config.toml
n_kv_head = 1
activation = "geglu"
rope_base = 10000.0
grad_clip = 1.0
train_tokens = 485400000
MLP neurons of a small language model. Each row is named by its layer, matrix (gate and up: input weights; down: output weights) and neuron, and shows model dimensions 64-159. Each number is 128 + 32 x the weight over its row's rms, rounded and kept within 0 to 255. Numbers have three digits each. A neuron's up and down rows have the sign that makes its largest values positive.
After each neuron's rows, "fires after" lists the tokens most often just before its 100 highest values on Wikipedia text that the model never trained on.

L7.gate626:096140115154156055133169174141094127120150118093138119110150165110121167175143129150155119074107121153151085171136147194145134091130186168092110101139132116180144099189169101165071070100085125097178100127126129098116151111176157122182130112141181198107117169130084088128091116132153105151
L7.up626:112133104141111095134183171101132143112116109169187139055155167110110100134134151117099115090108067166081153125108067117117089143116124169142109182077165110201125118098139105066144125067094130127126151086160121127172097130106121116145168118116148172131114165088125125159094120112131072098
L7.down626:137107143137090122148135104139132131187162118152108138106092133107135092091173111119167192162084113144131122110121073052100178140156145048095147110162157169119157138101093158167126146201149131118193143154136159117202136093167146145150111129162047121103054136120146186118135122127141079161
fires after: " |", ".", " hold", ";", ","

L3.gate407:181155117091063107140161105174102137099147167123125154188160126118125138130125107147101133090157035143108112148160187118117097089092109137110068126098099151083088132139140145174096109188112104092170135141157123074092082127127119113196151093156095099063085091097103142151103151082139117122
L3.up407:120190103144135086147085136121133193136127094095119203118079171140090127093173121126121180077184127139166087129135115085102077117135094139117179171138191136182099088165099177159110126097091149136127086170161150159145116178123076097084154126124044163149147126150078087080123121089166166145
L3.down407:143106085135143176137189102133085148198101139150095102097166202130156071070176106074093138103150058156166128134202122155121121139137137105133122145184150174105161101135141137113091124085170147096052121107161106060147151142121140175125167122182140125143146145092067119107148084161129108144
fires after: " m", " Br", " M", "M", " O", " S"

L7.gate25:157068176140138125166159148159090124161135139149136091124102174115070158149121105100107147111122072114186121105084134113116185120081152157143146090138113179149115107153137165079093169127107118121063174105174087152129100163171162159158164142087152114103102152139156116101113092102164124145
L7.up25:144099135164159116169171120145121147096119108109167152095149167166131138132096133116152115128141086065082094117141096097140142110136106151149173149138150099135155113195113112171136119152081142104125121121157134133158092111194131095121140151139150163149129111090074124117151118111169141183
L7.down25:212159126156116107158153143175100107119132042107115102142070062135138157142107152172092131081162153135179138135102094091109126087123103101120113153102113116149178100082101120112112151162088149147145156140121096075113143117115127130120132115063161144108107185135177151094180110090052112107
fires after: " |", "b", " V", ";"

L3.gate373:176114105088096185130112117123141118200116148118095189168109115106075146109151136199045143151111146094131151112118083114140101125177096197175094114134122135078125119180129112163125062198144155103191168126094127098181167109134131122077071186176105095117112153159179145119050135120153167117
L3.up373:125105135120061072169141145157155094122140130160135164160090130162102153131018103127152148138087127155096169149115098085148142102163136143173053081042136141119049131115131169088140146203125142100122179135130130093092124160144116136129133108182148125079098154138115123158131167115137022107
L3.down373:065165118122129167100102106096101089147130099077110105144141112105122180148101164091112144094138182129028098188121103116149121145149165063200132127102110101105134116128167147145118148159082099095153108095096168087104135105107160099119155141162083107186186123165106166114149137142163125146
fires after: " m", " P", "ig", " A", "m", "M"

L3.gate516:185146126120135128107103143170124119096117136111104157140136106152091119159152123076133252132155146139117104133192088183102118086122118082136122124160093189071139074104064094176089099156127146176100213120176114168124135176107126142148118120146125145115165166112145141142153174116092124141
L3.up516:169173135133159139125105144115117130144098121125114154133158135081093146078140092147112173148149095131108145130146062110078206094087124141137125137187104094152102058104128120154110167156056170179151185163088130118100167124072087168157148111162170095156174114109120143096129112065153131078
L3.down516:143165135126134144138165134054046142130111174155155175114090097063096139140098151115124079149124097160194166113200121145098113111155134113159135140096094131139119137171071151180097143108083117148091097072132145129140119097139101088099129096160148179177101103124140143092138179098135136132
fires after: " m", " M", "em", ")"

L7.gate12:075153122103105102144174092085128061112178174103144138127148110173131090176161142137125135110094200083116107172094128098108105086153196132111167137191104134149088178144081140112094129100157102112093057161133116113132099132151142161140039213113119104137130096155100143156120133120137132149
L7.up12:098107144130111096178123108145075053113180131117158141201107172122171143180103151120167084140124105082055128161106188148157153093114187147118106061159123114114131113139144127112065119134166071109089101132122126173113102161142133126170124150133128097130232073141116118126223138141140189108
L7.down12:127098117180106113069125133102084095158143158122148157163083075106151074150138132073176090073165136108011120147090133154072137159119144120105110135177118136119118108107126091187109133142155109120169145148139045172146135129121143132163132152135098148136122146155079108109132108118139110104
fires after: ")\n", "0", " |\n", "\n", " hold", "5"

L7.gate701:108098139090115133128103154150124132099091114134134133138114141116159114109135141076104149157038120123200214126135117123157175112141151185174138115125078165108111104095088129173098056115150139150093094158084127123152157164039150130118138130067142091105103140158165100131074133159104152079
L7.up701:124079136127131156130134158132148141097095146114123093054147138105125095112102119120145139153128085143212156182133098072115145114117209153164195164084151131034087123117162116133133141076083105120110123110128094171153122081113072139133126102119131092102092092156136180173135086200149193128
L7.down701:184104101138094172089172098142151103112166158140150141148101154111135106216153057163151111112095119154173054139117164127093120115082142144086116105119082084084133102187099213113097171097151109086057172135138126134141126172080109142120155155163158080116135120082084085154137154136096150123
fires after: " ", "|", " Sing", "th", " ("

L3.gate46:100136131189067153134131157170139100189125110126129132127129131083138130098151129113141146128147139140174102152083118157049125149133144073145109135110126149153091140106128149172095084142098120091093145125130172183043144132103125179181094147148152116123121087124137071137120140080097129115
L3.up46:039111153084116133148114155150182098089161134175182151167119195153140108173199174076146105120129108192134141100102134138126092114155165120124155115149097146116121141166131204156105111194088061111112093086152126134147077142113154156163171151147162158102102124106117119093140187081107129154
L3.down46:092126103137119137125091175109099133170207128164143118132085156127102072143073125086175131189107204151110116173181123151111088092128163136121089112145135148166048162106121147148087111065168096141161123110100150169114099139123150134083135096128111119162150165172187133068119146116115107106
fires after: " January", " In", "In", " in", " July", ","

L7.gate78:161113046148087107133136155140148083167110115218144119128134104117069087117128129099099157137140157171161148126156097150069145123108130091130088105117146138118115150100153116148116183161127124154081123179101129128108159111089106120071089140144137155071150131175142162067159092088182120129
L7.up78:097140094124146092120115113100134178160114098154163045132100135164104072092103147103098179158105131148123160040131123157113118137151167143155134138156153118089146135101132125163066159099070180156069127070097154140098131124082114151127122126127137166111110131124121151152211098126137092141
L7.down78:156132153118081140169199119125114073107097119164147128116133119140070122142074154131093103153107118101100116157136199126170094101135131152105180183124138133166154151121114115081028090134186168062069106133107175132155136141107109106109117072077137175083130115077144093138096119089066092177
fires after: " ", " (", " $"

L4.gate666:093134147088116182146141140152152095110122118098163084128108082104153152122103184106103088145143143111113129136145108130121135138134165195103104150121024138093118176180149142146153120186117138177131137148166147140104152155097202128171142127108108121111072150140116161061101164110092068127
L4.up666:205169141094061102066069164196116107131063095131148095130218174102127116114116144155126098067125143098121060136100088134136098156117168164101123119147141107119122117108117133098113165056119138160093125093085091131095119110073111129157141201098134121121097112116092124103138196124190127152
L4.down666:125112128132133060081108128141118128176102129167087075165180132180111138102124160096076104225078123059217095060140130106188121093104107153113091095114115166067099066157158146134098126183125069118160133134136152181130143058124107117099109124196104130158134114137142138113081114134147129111
fires after: " |", "0", "2"

L4.gate143:134120163121143096140125127161129088087123137128133039175079131091128146105141144126158115054109182126128088074087052111089147156130111099084091148095099058123078143097156128132129133106141150151097142131119171104130143160152202148094114187143119210198104106180124144077139139120142173104
L4.up143:130142107164110103137094164105081107133126109153074132150135083097088128080130121142080197149120130171136160087142182114119157114200179087105105125118121111167111125144162143155104096181104217088173105123095157164130087127115110161172111156131157111141086134095184105142134144115147118146
L4.down143:136104112138060134149099086134049116097121095119074128096128178137124156114126138114194075144137126111090126131115136104142164097135156104143103129172170111159162120184117132122153127072132180109156159132161201133126135113149137093097125065158143130122150073040123184152101130124198108149
fires after: " ", ","

L7.gate265:076128121167095107091075064104123160126152167119149183112143093090104104161086118120088090144143146161141087085173115168088108143166126132138141087134134160108134108179142143145161204116138156103149097104126192139124176090188148090205125149117110154152135140178154114139097112143201151135
L7.up265:073118081123099132111130123161165103164100128122174186121086135150130099127143135077112165155070145074105094125082131145130157144146109163145112202130110128040224109193129147133123171136125094130157169126095074169121187118169143100101155139140107097081083099143122132127105082188115149116
L7.down265:150087108135130166137158065091104096093127096102082165155114121161137067068117150110153110197113114155107173118139166159162149065113145134189171086157171127157096170106164097103137125131108128099116108138100158143110172085143063126106100089089121175104136105167159149087175104160046163173
fires after: ".", "4", "1", " |\n", "5"

L7.gate240:140166083124074100110110100169099101102139119074130089117080147113133136092228126131081077094057143159182127109119059103179168161103135077146144177128163077093156127186092172163124070118138092165125115111058113096084133176138095097118101142108133125204166122170079138124135084106179119135
L7.up240:151108145103110059145142166121162135152129141131124136108150152175164145141114164109145131144111201149132130110080110140125171059146133129099142183166148150161169137132123160141090113165114166076118204134124110153091189154169146109173101134164106073115139127166101136097145135144140173127
L7.down240:097126117107196104109154101078184116195095106118234165097079126164136099161138105124141115123155094151096119075134116161121149139141150119089171112120150132159169143151144117166098078161124121157137086168117128126097139183189143163070162137144166123146186124094122128085169116120155146115
fires after: "==", " (", "===", " \"", ".\n\n"

L7.gate671:128145141131077119117106162170158151084180079131121197155124161085136046145111150145102150118146179144112184123114152148126131149134112070066131102057108126167112105132070113097030128213105101118119161122128201167081123155126169179145117135098144115138085105117112105108150116160189101136
L7.up671:169112108069108102073146129153148126141175109115152102117137151159146127062114165083110075111092204090088139117215118146140146081094125116173108073144167121100138090099083120147039124141143139124144168103149146147182130121094173147150099209148142157100136138128094152100079122104144139157
L7.down671:132094097154103102108077171075093108138119136048152111186153122103127166109182099163135067100133107163128124163067161134106163179145095141113098181099097159099115111103114185107204148150213118133121139075152096079139085155151093101145077196118083105177128141165116121158158161127178158148
fires after: ".\n\n", ".", "p", " P", ".\n", " on"

L7.gate354:095077074125122068143146098147140168123129131150203139140133090080136141090125167116185193093099101185151117153136126130148140158099204087127138155065103135071196120121163147150152133091128124093134083104111134099107094112131158063094121091128104126113084127132065112139150098099146148086
L7.up354:142095094172196104116102167131101104140119071121119084158147118104097104124145144173139079060098184155086167177127140185127155126122154179090137135106177082135125160139111140097140091179074185097147199146180157106095151069179094097110168150086096153117203149089177111127076133101035130175
L7.down354:156113103160139142116142129141113170123112155151161110128107112131092127175151113126098124101123162125056145181079119109093131132116141148120105094146150108114192162176176220134153152159124175136096107068111124168178159155106113124167133096118179125111098119092107149119204064168176078121
fires after: " ", " (", " \""

L3.gate124:150163125147166091106157164175125117122135125090135106120131121167101137112159153151158111098122077140107092088120119130141191169184093153103091089086104082091099148169162145140117148109165121165161114147106133100205065099177094134143084148094125219129141117089130146050078109071153097149
L3.up124:073158063106119159080174122111138111171095156105099141113182098126099145137138129175126093121150134129106164126095093082122092122181094137070134136068098102135138170092155142110193120093139167078123122128141157101105074187183109105141156104138161128193113097085182175086118157172181093092
L3.down124:089142128104144118148140120146127103144187115119141172116108164155159051119152059149187120116133104169135171118126187099195149106126100119115118068131085098096134092127114114093057121109162103177154117147134174144146162114084169059095164104159131125110135163167131068129140172125122250195
fires after: ",", " in", " con", " al"

L7.gate128:092147113099090086194169132123106094046128119174129201102087159122124077121131142079165237130108173136136156081160156084141137132128142107110121072104143143173100102130090113174074105080109117085187121162136135160127112077079118128160098160156140153122173104130115094108110103114149163109
L7.up128:170157144045185119153120154182097119192149158082094155129132102098169176100095138104090153106134081110134158108115109138130114148109086139110077082139159172182161097084084091182102053143113106141133139112143139117074127144153148124159140129134119088093199070134115100148127143155181139110
L7.down128:129097152118154133136122118167107117126120132064180143099152064129099125089124149153116115194104113103103118106101098134131100131067103132086088096188087180101110115165164112106118082200118102146122104146154056123172118121143148120140152143097165122174094115045047172144131138107117174126
fires after: ".", "\n", ")\n", " new", ".\n", " No"

L4.gate4:107139056145201127068078139145143170079078135135140079114113110106135170153147157113134111139121107141160136164126067177145073131173189110179159117116160110103121143179131159163212210145112110124137139100149197078120083108095133131128162135110158111151147140120145114135102145077127160133
L4.up4:154117065170098119146121151149098130079110130166127087097084119137121126122147095170075197168116116233115141099123169141052122143094112125158154066129135130130105179061169142159080126136183149093132096090112118114134126155146086169104168136100136106120141146082122118139052116153159103143
L4.down4:157128117079134090111153120128127187143110108166111129128110114123127141082177128124139110155126117117104109117121041137101094146128121208060110103156137173207090116124133138088133121067114140128101157110106134080147088114135123143108115051076127160124116192072160173107151105095125130124
fires after: " ", "eek"

L7.gate339:089148108103064220147096144149138130180164107151075100118130087148108175151107102114112120179104169126165144116136132131096158107120149102182112098158099154096123150082102089142103203084168196167127156133138156168090172134139132177131082124157170097071174128155173147127131121127057164186
L7.up339:166173135133135124090157134159178041134120092139127127111089101121150092139085133077126151145132167175151091130118117087083119119081155088117192082145198142074135189138148116185110101111097126139107149080109172176109042149111108154128109159110124156144177152154157117170192105125089087131
L7.down339:151135170096206150082160118157184092139144101174122094132132158122121077149156168063106211065155124131064122179157112160129117110119080151121096185129111182132118156097080087058097121123151113154181179106119142126091100119104131161110094161071112112063093125088132083164137125108153084146
fires after: " ", ";", ","